Weights of a small GPT-style language model, trained from scratch on English Wikipedia.
Size: 12 layers, width 160, vocabulary 1163.
Architecture: RMSNorm before each block, rotary positions, untied embeddings, capped logits.
MLP neurons of a small language model. Each row is named by its layer, matrix (up: input weights) and neuron, and shows model dimensions 0-95. Each number is 50 + 15 x the weight over its row's rms, rounded and kept within 0 to 99.
After each neuron's rows, "fires on" lists the tokens most often at its 100 highest values on Wikipedia text that the model never trained on.

L6.up24:42 51 58 58 69 60 46 37 46 72 41 44 31 59 48 66 62 51 43 42 49 65 25 46 30 60 28 65 57 24 26 42 65 45 28 62 53 53 60 63 31 43 29 36 40 22 61 74 60 68 58 47 47 54 53 76 56 79 15 29 52 67 46 39 48 70 62 52 20 82 51 45 75 58 59 54 50 55 90 25 39 48 56 69 47 57 64 25 69 27 40 53 34 41 33 53
fires on: "0"

L8.up33:44 57 56 70 91 69 49 69 28 26 54 57 46 53 32 38 43 62 55 87 62 54 41 74 48 09 32 57 30 24 55 43 69 54 56 42 70 63 36 77 56 43 32 36 24 49 35 44 45 51 51 41 73 29 21 46 29 67 52 44 33 41 44 67 62 45 27 50 46 53 27 60 57 43 59 50 59 48 36 61 71 76 58 60 44 71 41 56 60 32 38 68 44 66 60 62
fires on: "i", "on", "at", "ill", "ot", "al"

L6.up588:42 54 61 24 55 38 32 60 34 53 45 33 44 50 47 52 69 55 24 72 57 41 71 68 23 18 55 44 36 35 37 44 50 63 46 40 32 47 31 64 42 64 69 50 55 62 63 38 35 55 47 70 56 70 57 59 44 71 68 74 23 68 48 60 44 23 44 76 56 74 58 36 54 82 36 56 51 61 80 58 28 59 47 50 49 55 47 36 52 35 64 57 56 41 45 57
fires on: "s", "z", "ts", "ch", "0", "1"

L2.up47:43 69 57 50 26 27 41 58 18 35 57 58 78 54 64 57 29 62 52 33 46 48 44 56 53 13 48 23 46 83 64 19 74 58 38 45 55 54 48 63 60 52 52 45 65 78 45 69 61 48 53 58 33 68 62 60 34 45 65 42 35 31 56 32 47 23 48 50 54 63 31 50 56 58 36 41 57 63 49 67 26 56 41 32 29 43 62 25 66 74 54 57 41 49 40 52
fires on: " by", " |"

L2.up136:41 26 63 31 78 35 21 23 71 21 43 50 54 48 58 46 53 41 23 50 48 59 42 62 43 44 47 60 48 50 41 54 45 61 50 46 36 52 42 82 79 45 62 36 55 49 52 36 37 49 67 75 33 63 44 38 45 78 44 44 59 37 49 79 18 56 34 43 30 74 52 69 53 91 18 38 54 58 34 33 32 62 62 60 65 68 44 22 51 54 45 23 28 50 57 49
fires on: " |", " (", "°", "$", ":", ","

L9.up254:62 77 64 50 42 80 46 48 36 61 32 84 60 37 39 39 47 56 46 56 59 70 52 52 63 48 50 45 41 43 31 39 29 68 52 49 19 55 38 69 58 45 49 56 63 19 36 42 55 51 45 55 32 41 40 69 54 68 70 46 56 43 26 58 51 44 56 38 58 49 73 55 82 47 58 48 48 54 51 30 45 22 36 42 47 52 60 50 62 39 63 38 52 60 38 45
fires on: "as", "u", "s", "c"

L6.up151:54 72 67 59 57 86 47 25 62 49 79 45 39 63 39 47 37 59 42 29 37 41 46 34 33 44 54 40 43 65 26 45 38 54 31 66 51 23 44 35 35 37 64 23 78 48 69 42 54 56 53 58 66 43 50 40 64 49 37 49 20 38 28 46 58 64 63 58 62 37 53 37 64 15 32 62 58 59 69 22 50 45 24 66 41 52 43 28 27 16 54 65 37 50 42 34
fires on: "ec", "A", "ab", "un", "ur", "it"

L7.up148:54 53 77 41 60 56 50 50 58 50 66 36 36 41 45 58 24 85 54 60 41 55 36 44 56 64 55 61 52 47 59 47 85 45 46 50 53 42 78 50 30 48 55 50 53 46 65 43 46 65 58 36 74 52 42 45 59 49 11 66 34 46 37 40 55 53 61 44 32 47 37 56 28 46 71 63 58 73 59 51 49 57 50 55 77 69 69 25 59 33 66 31 51 25 71 21
fires on: "e", "o", "h", "x", "at", "l"

L8.up467:70 68 51 57 70 41 19 25 48 44 43 55 85 38 38 66 37 68 51 66 40 49 49 82 56 27 33 78 43 75 49 23 51 24 43 27 53 50 44 75 38 58 30 32 59 42 23 55 64 46 64 73 55 66 38 42 58 54 57 46 69 32 41 56 38 14 76 30 42 62 62 69 67 39 41 43 43 52 33 51 20 61 26 74 66 57 29 50 43 30 56 19 37 58 40 65
fires on: "g", "in", "b", "er"

L2.up560:52 40 62 43 43 69 24 43 59 43 21 59 47 57 43 62 46 36 74 64 54 68 42 60 42 27 35 48 52 47 46 67 67 32 31 76 46 53 44 70 83 43 50 35 58 40 45 11 55 28 75 84 26 67 30 36 28 49 30 31 71 39 45 51 36 71 57 41 43 55 64 65 42 84 10 31 63 73 57 50 40 54 54 73 42 73 49 29 40 54 29 49 50 64 56 36
fires on: " The", " com", " ("

L6.up464:61 37 31 42 58 43 58 54 48 79 55 54 37 55 57 74 49 44 54 53 33 75 55 35 34 27 37 63 51 23 35 81 42 51 54 48 43 37 33 57 63 04 48 59 27 41 55 54 65 25 30 26 50 50 25 62 62 66 31 27 52 45 46 69 56 44 44 63 20 48 36 24 78 44 32 49 47 56 55 42 29 70 61 74 31 44 51 18 56 40 54 61 41 41 50 28
fires on: "ers", "s", "res", "iv", "ens", "ar"

L2.up225:47 56 68 60 57 33 21 25 38 30 68 62 85 66 29 40 46 44 12 83 43 84 62 58 53 21 58 32 44 35 38 53 80 25 44 80 55 55 70 55 63 48 43 41 57 54 45 28 53 41 56 43 54 50 27 55 35 63 51 71 67 38 63 37 35 57 36 43 41 54 76 92 65 40 54 69 64 64 31 54 51 54 43 37 35 48 59 42 53 54 58 51 47 59 49 13
fires on: ",", "ay"

L2.up364:70 56 61 53 53 66 75 55 35 74 56 58 52 37 45 95 71 52 61 70 57 39 48 67 46 34 47 47 33 36 25 63 39 44 24 62 41 62 25 55 55 25 66 47 45 18 57 41 78 38 34 38 46 69 39 05 49 78 52 21 28 47 58 35 54 41 48 83 51 50 41 44 50 50 45 68 57 63 74 58 27 45 57 63 41 74 38 46 35 45 69 47 37 49 56 42
fires on: " p", " s"

L6.up123:41 63 60 58 52 40 45 40 60 44 49 40 70 41 29 60 69 70 45 69 43 45 59 51 56 44 32 64 32 48 75 36 76 65 36 29 57 81 71 56 16 40 59 51 66 40 43 40 67 42 59 28 45 56 44 51 45 51 20 77 28 44 41 27 33 75 32 25 32 61 47 51 53 48 53 47 76 76 31 43 47 53 56 61 58 58 43 65 32 41 47 23 50 33 46 41
fires on: "e", "ak", "ver", " g", "h", " in"

L2.up224:43 55 54 46 60 00 41 38 75 57 45 59 62 53 42 68 59 53 36 57 44 72 46 84 56 72 67 58 51 39 73 50 49 62 43 93 52 30 71 48 56 67 38 53 83 18 56 56 41 36 80 30 22 53 42 61 25 62 55 32 52 58 50 59 32 83 40 53 39 67 48 56 58 46 42 60 58 73 73 69 45 62 47 52 41 52 45 37 40 42 32 65 34 49 45 53
fires on: ",", " |", "0", "9"

L9.up356:27 38 38 75 67 41 66 65 27 36 62 32 63 77 52 41 56 68 46 63 54 45 50 29 50 11 31 50 42 40 57 76 60 54 52 36 57 54 70 57 40 42 56 37 67 48 52 75 46 24 61 54 41 07 45 32 58 45 49 65 44 48 68 44 45 34 51 85 04 55 47 53 39 37 57 71 39 42 57 31 20 80 61 70 37 45 42 19 42 44 55 53 41 48 31 69
fires on: "in", "im", "ant", "ian", "an", "un"

L6.up348:51 81 64 99 53 46 22 44 44 52 55 67 47 38 33 62 42 39 67 30 50 54 41 61 60 46 43 50 39 55 32 57 54 46 50 61 40 30 31 80 38 72 22 46 35 57 49 54 68 46 67 61 55 43 20 59 58 35 56 61 78 88 84 50 29 39 17 51 70 53 34 45 73 36 48 58 50 50 12 50 38 39 29 73 58 47 34 59 57 73 53 41 52 65 48 52
fires on: "g", "k", " b", "q", "1", "b"

L8.up588:75 21 36 75 66 67 95 56 13 50 67 22 33 75 50 50 29 53 71 61 55 59 53 52 65 18 49 62 57 66 64 43 63 37 31 29 21 73 72 51 37 24 79 55 51 68 57 56 28 51 46 47 53 32 39 78 51 38 41 16 30 38 37 50 62 36 66 33 56 37 43 51 74 64 59 61 48 59 47 43 51 56 37 40 49 70 58 25 43 38 49 54 31 55 44 49
fires on: "es", "os", "om", "e", " ", "if"

L2.up10:39 59 54 56 67 64 81 39 40 32 32 66 52 75 41 69 54 60 74 54 55 35 57 47 60 48 34 74 50 77 28 45 57 31 62 47 65 59 60 14 46 57 33 28 50 63 62 67 53 51 61 41 86 47 50 71 31 56 43 51 43 24 46 16 50 55 42 25 50 55 41 74 51 37 80 37 73 46 10 55 57 40 19 61 48 34 52 48 33 46 44 48 59 38 52 38
fires on: "ian", "=", ",", " N", "i"

L8.up597:71 53 44 56 56 39 59 58 38 46 56 20 27 77 42 29 51 47 55 46 30 54 29 56 25 50 66 62 28 43 56 34 55 72 41 31 13 24 66 36 47 41 45 52 57 63 60 66 32 33 56 39 89 30 63 44 52 67 53 42 41 38 35 67 41 37 43 76 83 44 21 48 77 47 40 69 16 20 37 35 33 60 42 48 24 55 53 25 57 12 44 52 36 31 47 46
fires on: "en", "an", "p", "a", "om", "l"

L6.up441:45 63 59 24 31 28 26 19 41 65 25 43 59 31 35 52 31 55 12 47 47 68 72 44 60 38 32 42 43 44 50 42 34 57 50 40 32 96 22 82 59 52 38 48 66 58 45 29 49 27 64 72 57 22 52 46 51 64 69 47 26 35 42 52 36 60 69 23 49 40 62 67 54 45 55 61 56 60 65 55 34 62 59 47 39 46 23 54 42 63 81 26 41 48 42 43
fires on: "9", "c", "ark", "ess", "al", "s"

L8.up211:59 60 63 69 64 52 33 44 37 51 54 41 50 49 46 27 37 28 47 75 44 50 47 44 31 53 69 60 50 23 56 36 43 77 48 23 29 56 56 46 53 59 41 53 68 27 38 49 28 34 53 26 66 47 61 54 43 45 61 48 67 47 30 41 33 62 39 68 57 59 27 61 63 40 54 71 40 69 40 08 46 65 41 30 26 46 44 32 64 12 39 56 43 66 58 13
fires on: "l", "in", "j", "ru", "a", "t"

L6.up555:48 41 33 63 53 38 43 28 55 56 30 53 45 69 69 48 44 75 62 53 58 39 50 31 52 60 39 48 43 52 55 53 91 55 15 44 50 37 49 41 69 35 61 40 53 28 32 44 70 20 50 67 59 61 37 38 52 48 37 52 64 36 50 46 56 23 53 35 43 46 24 58 70 58 58 38 39 68 49 42 46 39 15 45 45 57 60 60 19 57 57 20 43 55 49 25
fires on: "at", "S", "v", "en", "ov", "ir"

L9.up71:52 58 43 47 68 57 49 44 57 67 32 53 30 85 60 54 16 49 73 54 61 51 69 64 40 52 56 47 27 49 37 49 53 48 71 74 22 30 53 26 58 49 64 42 45 44 30 39 50 52 55 07 59 29 28 10 45 57 56 64 43 46 44 41 57 19 57 66 64 89 59 51 43 32 54 40 61 36 91 68 47 40 34 49 28 42 61 58 55 51 58 58 70 82 74 61
fires on: "is", "n", "g", "al", "as", " G"

L6.up10:65 68 27 50 68 37 57 63 47 60 62 36 72 52 50 83 57 78 59 34 64 40 63 44 37 75 53 22 32 73 34 47 77 48 34 46 56 69 59 39 42 38 56 42 52 54 23 63 47 39 43 22 27 59 48 64 53 50 34 64 49 45 27 05 38 40 43 40 62 71 56 40 44 78 33 53 63 74 25 34 38 60 52 47 56 53 46 46 48 48 51 57 43 49 63 10
fires on: "y", " ", "t", "is", "ter", "r"

L6.up109:22 53 64 78 55 52 54 39 61 50 56 65 64 55 67 63 51 26 69 68 72 32 55 38 46 62 48 62 50 46 37 41 36 45 55 89 28 36 77 58 29 30 25 20 36 41 31 97 50 87 65 54 55 31 56 76 46 57 36 47 48 73 46 56 65 52 46 55 46 66 35 34 67 39 41 62 43 76 57 39 30 39 27 62 48 35 36 25 59 50 41 62 43 61 55 70
fires on: "ic", "if", "ent", "od", "0"

L7.up522:52 54 61 54 59 56 52 62 39 44 71 62 72 40 78 66 57 82 33 41 40 45 50 71 53 52 33 67 53 16 50 33 77 54 39 49 61 69 68 52 45 36 40 32 80 44 49 61 37 49 59 40 64 49 53 58 31 65 45 62 37 59 23 74 42 63 42 44 53 66 36 60 48 31 50 63 74 69 45 51 55 48 55 83 68 29 48 45 50 48 66 38 42 41 80 58
fires on: " th", "lect", "h", "x"

L8.up205:75 61 39 44 58 50 66 51 32 53 30 25 51 46 40 45 61 47 37 79 58 45 80 66 42 30 40 48 45 65 50 65 36 44 26 40 38 78 46 73 27 15 75 69 73 87 47 54 52 58 51 21 64 39 45 43 50 53 70 40 57 58 20 26 50 26 49 66 31 50 60 36 34 88 50 29 68 56 47 38 33 25 42 39 51 47 45 54 52 44 38 50 37 38 42 42
fires on: " ", "1", " res", "y", "0", "es"

L2.up395:54 40 72 58 72 67 42 16 47 39 48 57 75 81 40 51 77 61 62 39 39 53 39 60 48 74 30 35 47 67 56 27 70 36 60 67 42 41 30 61 55 20 56 28 56 77 47 60 56 27 38 68 28 91 69 41 34 38 16 32 33 52 52 52 35 37 55 20 38 61 24 37 53 60 31 35 33 69 26 48 32 54 41 51 31 53 58 40 37 76 47 28 44 38 42 56
fires on: "v", "ov", " t", " (", "ade"

L2.up289:85 40 81 46 39 59 34 40 76 40 27 58 48 39 33 41 69 21 70 30 69 52 39 43 28 28 30 33 57 59 28 48 63 35 26 71 69 71 51 71 74 43 60 38 43 58 45 47 26 49 67 67 41 57 44 28 46 47 37 40 54 49 36 46 49 60 45 76 67 70 57 48 44 82 40 45 63 53 58 40 37 35 52 72 41 60 38 58 45 12 56 49 48 41 33 36
fires on: "\n", "H", " The", "°", "G", " h"

L2.up304:51 50 50 65 68 27 36 37 58 69 48 49 51 41 41 66 48 46 49 67 28 72 53 67 37 13 62 45 51 31 43 32 60 49 48 83 66 56 67 64 48 47 29 39 75 44 75 44 48 74 52 23 46 41 29 37 51 61 29 55 53 59 65 36 35 53 75 61 59 48 42 75 48 56 38 60 57 74 49 39 42 56 29 40 43 50 54 32 43 57 39 40 47 25 35 47
fires on: ",", "ly", "orn", " s", "ore"

L2.up8:64 67 50 42 58 45 39 49 58 32 33 29 52 19 70 60 63 37 53 56 45 69 41 28 56 50 36 61 31 55 37 45 36 62 39 52 32 28 46 52 22 40 41 53 42 30 49 44 47 15 56 99 60 72 34 51 45 76 51 53 34 59 34 54 45 84 71 65 28 75 46 40 67 77 47 61 45 21 65 71 64 54 34 66 31 56 58 50 60 59 49 54 32 57 68 42
fires on: " who", " –", " It", " —", "ver", "0"

L2.up130:65 75 57 36 57 56 20 48 21 65 44 35 77 36 58 77 53 68 49 78 37 33 81 77 32 60 43 38 38 42 56 47 45 49 50 53 52 43 50 56 40 31 43 49 72 33 74 32 49 50 44 55 82 63 30 25 41 64 41 28 47 46 51 46 27 60 44 51 39 58 49 51 56 66 49 58 73 80 40 58 55 30 33 37 63 61 63 63 18 48 43 38 41 40 52 52
fires on: ",", " ", " b", "1", "9", ")"

L2.up296:43 60 46 88 65 69 41 41 42 69 54 46 57 56 50 66 65 70 48 48 44 52 53 45 52 04 34 20 30 48 34 61 67 81 21 45 47 53 66 83 71 37 37 36 30 23 60 78 53 30 38 25 60 36 59 27 47 51 49 55 51 66 29 58 43 46 64 61 40 42 45 62 59 57 43 76 38 42 65 36 56 61 47 52 56 67 44 38 48 53 42 82 39 39 47 49
fires on: "f", "an", "d", "in", "am", "ent"

L2.up195:50 53 71 39 38 40 45 21 38 71 33 39 72 60 44 39 38 30 12 88 48 86 42 66 39 59 36 38 50 22 42 79 83 22 42 54 37 31 76 55 44 60 51 45 46 28 67 40 66 78 56 63 66 52 51 48 27 14 42 43 39 43 41 70 38 48 59 70 40 47 64 51 70 55 39 64 57 64 54 40 49 59 54 55 48 50 41 44 60 36 49 45 40 53 49 35
fires on: "ing", ",", " m", "ro", "ay", " A"

L9.up361:39 37 37 67 55 40 45 55 43 60 67 56 47 56 46 30 61 55 69 38 45 55 34 36 57 37 30 70 43 45 49 31 51 31 46 85 51 35 72 30 57 65 47 42 59 36 49 56 54 52 68 62 18 30 30 76 53 75 48 53 72 59 57 71 35 69 51 57 39 72 53 51 80 39 50 68 63 85 66 55 37 47 71 65 30 67 51 37 53 54 29 33 35 51 50 67
fires on: "0"

L6.up60:50 33 50 80 18 55 53 43 62 35 86 58 58 86 33 29 33 51 71 51 37 68 47 30 46 61 36 54 36 23 44 55 36 58 48 56 46 75 57 20 81 70 73 59 60 53 75 52 44 73 38 33 35 62 48 36 43 50 36 37 46 49 53 58 27 45 56 76 26 80 46 55 42 40 36 51 46 48 61 65 45 66 57 42 28 66 35 37 43 39 45 86 49 49 58 44
fires on: "el", "our", "d", "ur", "r", "ory"

L6.up238:62 83 67 61 58 78 51 44 22 48 41 35 17 43 52 48 50 48 20 57 53 49 62 76 41 51 34 39 42 42 65 41 67 49 41 48 41 48 50 84 63 21 48 31 45 20 57 65 53 09 52 60 74 47 40 67 45 59 64 31 34 72 57 51 46 53 46 50 53 25 50 75 65 71 57 53 58 64 49 61 67 71 39 26 53 65 66 62 46 33 74 56 41 63 58 49
fires on: "os", "at", "as", "on", "uc", "ost"

L6.up199:42 63 74 81 62 42 47 47 58 65 77 63 52 66 65 30 63 66 54 63 39 56 42 58 43 54 54 61 56 58 47 45 84 42 52 55 36 29 49 30 00 41 40 49 54 58 65 62 55 62 60 31 61 38 32 78 45 51 45 49 30 37 59 72 34 70 51 33 61 51 29 70 51 50 29 66 49 48 22 59 40 56 52 18 56 40 56 36 56 37 32 44 41 53 60 77
fires on: "and", " |", " a", "t", "per", "ass"

L7.up93:55 50 57 52 48 46 35 56 46 80 32 08 56 69 34 45 46 47 49 38 35 37 51 52 49 38 37 78 63 28 53 17 49 53 70 45 55 37 46 64 30 62 47 43 63 30 45 44 43 45 57 38 54 54 48 26 49 67 40 17 57 49 47 35 75 28 70 53 54 73 56 69 49 27 65 46 60 71 68 63 69 46 30 66 44 31 48 50 48 38 63 45 80 67 48 40
fires on: "g", "s", "ap", " G", "as"

L2.up359:44 44 49 58 47 72 51 48 47 42 35 50 62 67 63 47 50 41 40 82 58 70 57 65 40 50 39 49 30 46 45 69 64 54 34 58 43 61 51 52 81 78 41 37 70 33 73 30 60 56 78 65 41 53 46 40 42 42 30 42 89 53 47 54 19 59 57 41 30 68 60 77 56 45 23 69 45 40 65 59 69 67 41 51 41 50 45 41 39 44 71 60 32 35 48 30
fires on: "st", " The", "ist", "ther", "ort", "ast"

L8.up140:42 58 71 66 61 56 45 41 36 40 68 55 66 39 56 50 46 49 64 64 29 57 70 57 66 60 49 76 52 53 19 40 73 39 49 72 46 38 51 36 66 82 30 30 60 74 59 46 51 99 50 63 64 43 36 55 42 48 35 48 50 50 51 57 60 56 78 60 50 76 31 54 57 47 52 53 58 56 55 27 38 53 45 49 77 41 51 40 58 39 36 66 57 49 46 47
fires on: "ro", "g", "re", "ity", "b", "op"

L6.up504:38 71 83 68 56 47 55 42 65 27 56 64 25 27 35 43 58 75 45 36 57 57 28 61 31 66 49 51 40 55 54 41 82 61 58 31 53 51 61 39 74 22 76 42 70 33 83 79 41 32 80 76 29 49 51 61 71 68 55 42 44 53 03 60 41 41 47 52 51 54 35 58 52 58 57 52 49 39 47 61 51 54 14 59 55 65 64 43 74 51 34 37 45 61 52 37
fires on: "i", "uc", "c", "v", "r", "u"

L7.up617:56 26 77 64 36 22 39 46 35 72 91 53 56 59 47 52 36 50 51 22 48 31 56 41 42 58 56 40 56 34 30 40 49 47 35 52 57 44 52 14 60 67 39 49 72 51 74 56 59 85 59 28 31 50 47 55 64 45 39 36 70 66 44 40 42 76 52 62 50 64 41 69 36 25 29 57 50 66 24 52 40 49 28 42 38 63 35 60 45 34 28 45 37 58 48 20
fires on: "ri", "r", "el", "a", "re", "ul"

L7.up442:62 49 76 50 38 32 42 58 48 51 68 57 39 52 57 37 36 76 51 47 48 14 42 72 21 52 55 75 45 24 36 56 70 44 65 27 61 52 54 40 48 37 48 42 80 14 73 64 42 58 64 44 61 52 46 40 53 39 38 12 62 79 40 65 67 58 69 53 60 63 27 51 79 51 37 62 52 50 65 44 46 51 22 22 42 58 48 33 71 51 49 41 49 54 64 39
fires on: "uc", "r", "over", "it", "en", "ec"

L2.up131:55 53 60 53 26 49 70 36 65 72 54 47 61 72 23 61 65 49 26 75 64 91 43 54 56 44 56 68 44 27 62 40 50 51 29 72 41 24 71 43 53 79 55 64 55 42 51 50 57 35 41 85 48 58 48 69 53 62 24 27 75 41 57 63 47 73 65 25 47 44 56 28 76 43 42 66 46 67 77 56 55 62 51 64 36 51 33 47 74 52 59 62 48 71 61 47
fires on: " ", "0", "5", " S", "6", " M"

L2.up15:63 46 92 79 45 58 49 39 44 37 45 57 64 51 39 65 56 53 40 86 53 69 68 70 39 62 59 57 30 21 56 60 70 32 32 46 44 45 63 44 73 45 39 32 48 14 41 37 42 27 60 58 58 45 22 61 43 57 57 40 49 60 44 45 41 43 73 65 57 81 48 74 62 57 16 64 56 50 65 40 41 63 48 41 41 53 68 33 71 48 38 62 35 55 49 29
fires on: "act", "ut", ",", "ent", "ant", "and"

L8.up66:76 52 53 44 55 51 42 63 58 27 50 63 26 49 56 75 62 43 59 67 45 46 69 54 55 50 26 75 30 40 63 52 34 43 25 59 51 39 12 59 41 12 68 44 06 54 45 53 59 55 37 34 71 65 31 45 65 48 20 18 42 56 28 36 58 52 65 23 32 44 43 45 64 56 61 58 56 68 79 40 48 77 62 36 64 26 42 26 36 12 36 47 46 33 51 38
fires on: "s", "oun", "ar", "ag", "es", "e"

L6.up273:72 63 49 53 38 52 64 60 49 37 55 42 74 45 20 64 33 86 48 58 57 35 60 70 30 56 26 73 45 54 59 22 58 57 40 61 26 65 37 54 41 51 47 42 76 54 45 68 38 49 54 44 53 32 54 61 71 68 54 54 34 32 24 32 53 30 66 16 56 70 70 75 66 68 67 38 49 55 46 30 25 57 14 50 55 59 38 44 56 35 56 57 40 56 49 40
fires on: "y", " Y", "s", " ", "in", "og"

L6.up360:42 48 40 55 41 46 29 37 32 64 64 47 65 46 71 35 46 71 22 58 41 72 54 56 39 24 49 40 42 35 49 68 46 55 34 61 25 30 69 74 79 47 51 33 30 57 69 42 39 21 40 38 60 73 37 58 40 75 30 17 44 60 23 75 52 24 55 70 39 46 43 50 68 72 73 70 47 29 48 39 60 70 48 64 34 60 62 28 47 30 37 35 36 76 45 41
fires on: "n", "s", "iv", "oun", " "

L8.up436:63 51 86 45 45 23 50 56 52 58 52 56 49 45 45 64 19 63 50 57 38 49 61 52 48 55 48 71 47 25 62 51 63 40 38 13 73 72 66 58 38 43 36 40 58 29 54 68 51 47 67 37 64 31 68 49 71 51 38 45 46 54 40 38 52 58 32 87 51 55 43 38 62 48 31 39 35 86 45 63 43 57 51 62 25 53 46 01 71 67 29 42 49 40 42 60
fires on: "en", "uc", "pl", "ch", "ec", "ly"

L7.up200:28 48 83 38 59 50 48 60 56 68 42 62 63 42 11 84 39 57 78 37 56 54 52 43 49 46 56 51 47 22 43 52 39 33 78 43 50 51 55 35 62 23 42 47 30 23 71 54 42 40 35 32 71 37 51 67 52 27 34 53 54 47 53 56 48 44 44 46 43 55 33 36 35 42 22 58 06 47 27 30 43 66 39 41 55 51 54 22 80 45 32 66 55 38 44 33
fires on: "an", "in", "ain", "n", "p"

L7.up387:44 77 59 40 48 55 51 40 39 63 57 76 48 48 38 84 49 50 42 55 64 28 72 18 47 63 40 64 56 29 59 65 26 46 33 33 49 49 50 58 37 47 41 42 67 73 45 77 76 35 56 05 52 40 31 41 34 61 25 23 47 27 74 42 31 34 62 31 43 66 38 26 55 37 67 55 79 54 61 18 42 58 66 83 43 50 37 34 36 32 57 43 45 19 29 40
fires on: "ar", " of", "ot", "ing", "ain"

L6.up38:69 62 66 59 60 12 49 57 45 75 58 37 73 60 66 81 47 59 52 53 35 49 51 65 61 46 24 63 62 34 46 43 48 41 74 60 46 51 31 47 44 47 38 56 78 55 50 72 65 63 48 40 61 55 45 59 32 62 60 41 38 77 34 69 38 55 99 49 30 42 38 37 56 58 30 68 56 60 24 48 72 66 65 34 45 52 61 41 50 30 31 40 34 32 52 63
fires on: "p", "or", "t", " |", "pp", "us"

L6.up300:55 41 69 69 66 67 54 50 46 39 48 50 53 52 35 60 49 57 47 56 52 52 49 51 68 52 49 80 47 51 53 59 53 51 44 46 51 46 53 57 20 66 25 42 44 55 88 75 63 41 59 72 70 38 25 21 67 45 36 57 29 28 54 63 42 74 44 70 34 37 43 67 38 23 32 32 43 78 83 44 25 68 60 59 72 52 47 48 77 28 77 60 39 39 58 57
fires on: "il", "an", "i", " pl", "oc", " c"

L7.up99:70 49 32 27 63 50 38 41 29 27 53 22 47 40 63 45 65 34 44 76 35 45 42 39 81 61 35 74 38 52 18 80 62 46 63 60 30 80 65 54 51 85 62 36 44 62 52 54 49 61 35 58 61 46 31 51 46 61 38 56 34 53 56 69 69 62 51 69 32 47 48 44 68 66 44 30 39 33 79 30 48 55 45 56 63 71 62 31 36 40 67 45 40 48 55 40
fires on: " P", "re", "–", "if", "ro"

L2.up36:50 76 62 77 60 56 70 53 63 55 53 66 65 72 54 58 42 46 39 57 32 55 54 39 28 28 23 15 54 48 61 49 62 48 54 48 58 78 39 51 34 72 41 44 56 48 65 73 53 70 24 45 59 43 78 54 44 66 61 42 30 42 43 48 38 30 36 28 67 76 49 77 50 49 36 53 85 44 22 36 18 36 20 64 62 39 32 39 47 42 33 43 56 20 55 59
fires on: "ed", "=", ",", " |", " were", "ied"

L9.up72:49 67 50 71 71 60 47 36 44 54 68 47 44 63 47 38 27 44 20 57 60 27 65 66 38 42 37 51 32 39 60 30 47 58 39 35 46 31 46 72 41 56 36 52 52 68 64 40 52 43 66 44 66 38 34 32 44 51 73 24 69 24 62 65 47 35 81 78 52 49 51 39 46 05 60 57 59 50 50 11 30 56 43 61 44 35 17 36 30 46 54 69 45 37 63 70
fires on: "res", "ar", "ing", "f", "ol"

L7.up528:42 74 56 84 48 63 43 29 47 39 32 34 66 51 53 58 53 36 25 42 39 51 70 38 50 45 55 50 51 85 37 31 23 52 79 75 60 62 20 96 31 58 47 34 44 57 60 48 60 37 53 41 40 41 46 50 69 31 55 53 39 20 53 60 26 64 54 45 28 52 44 50 66 46 66 63 28 54 37 34 43 62 37 67 52 50 44 57 43 71 52 55 51 77 48 27
fires on: "k", "f", "g", "art", "ign", "ar"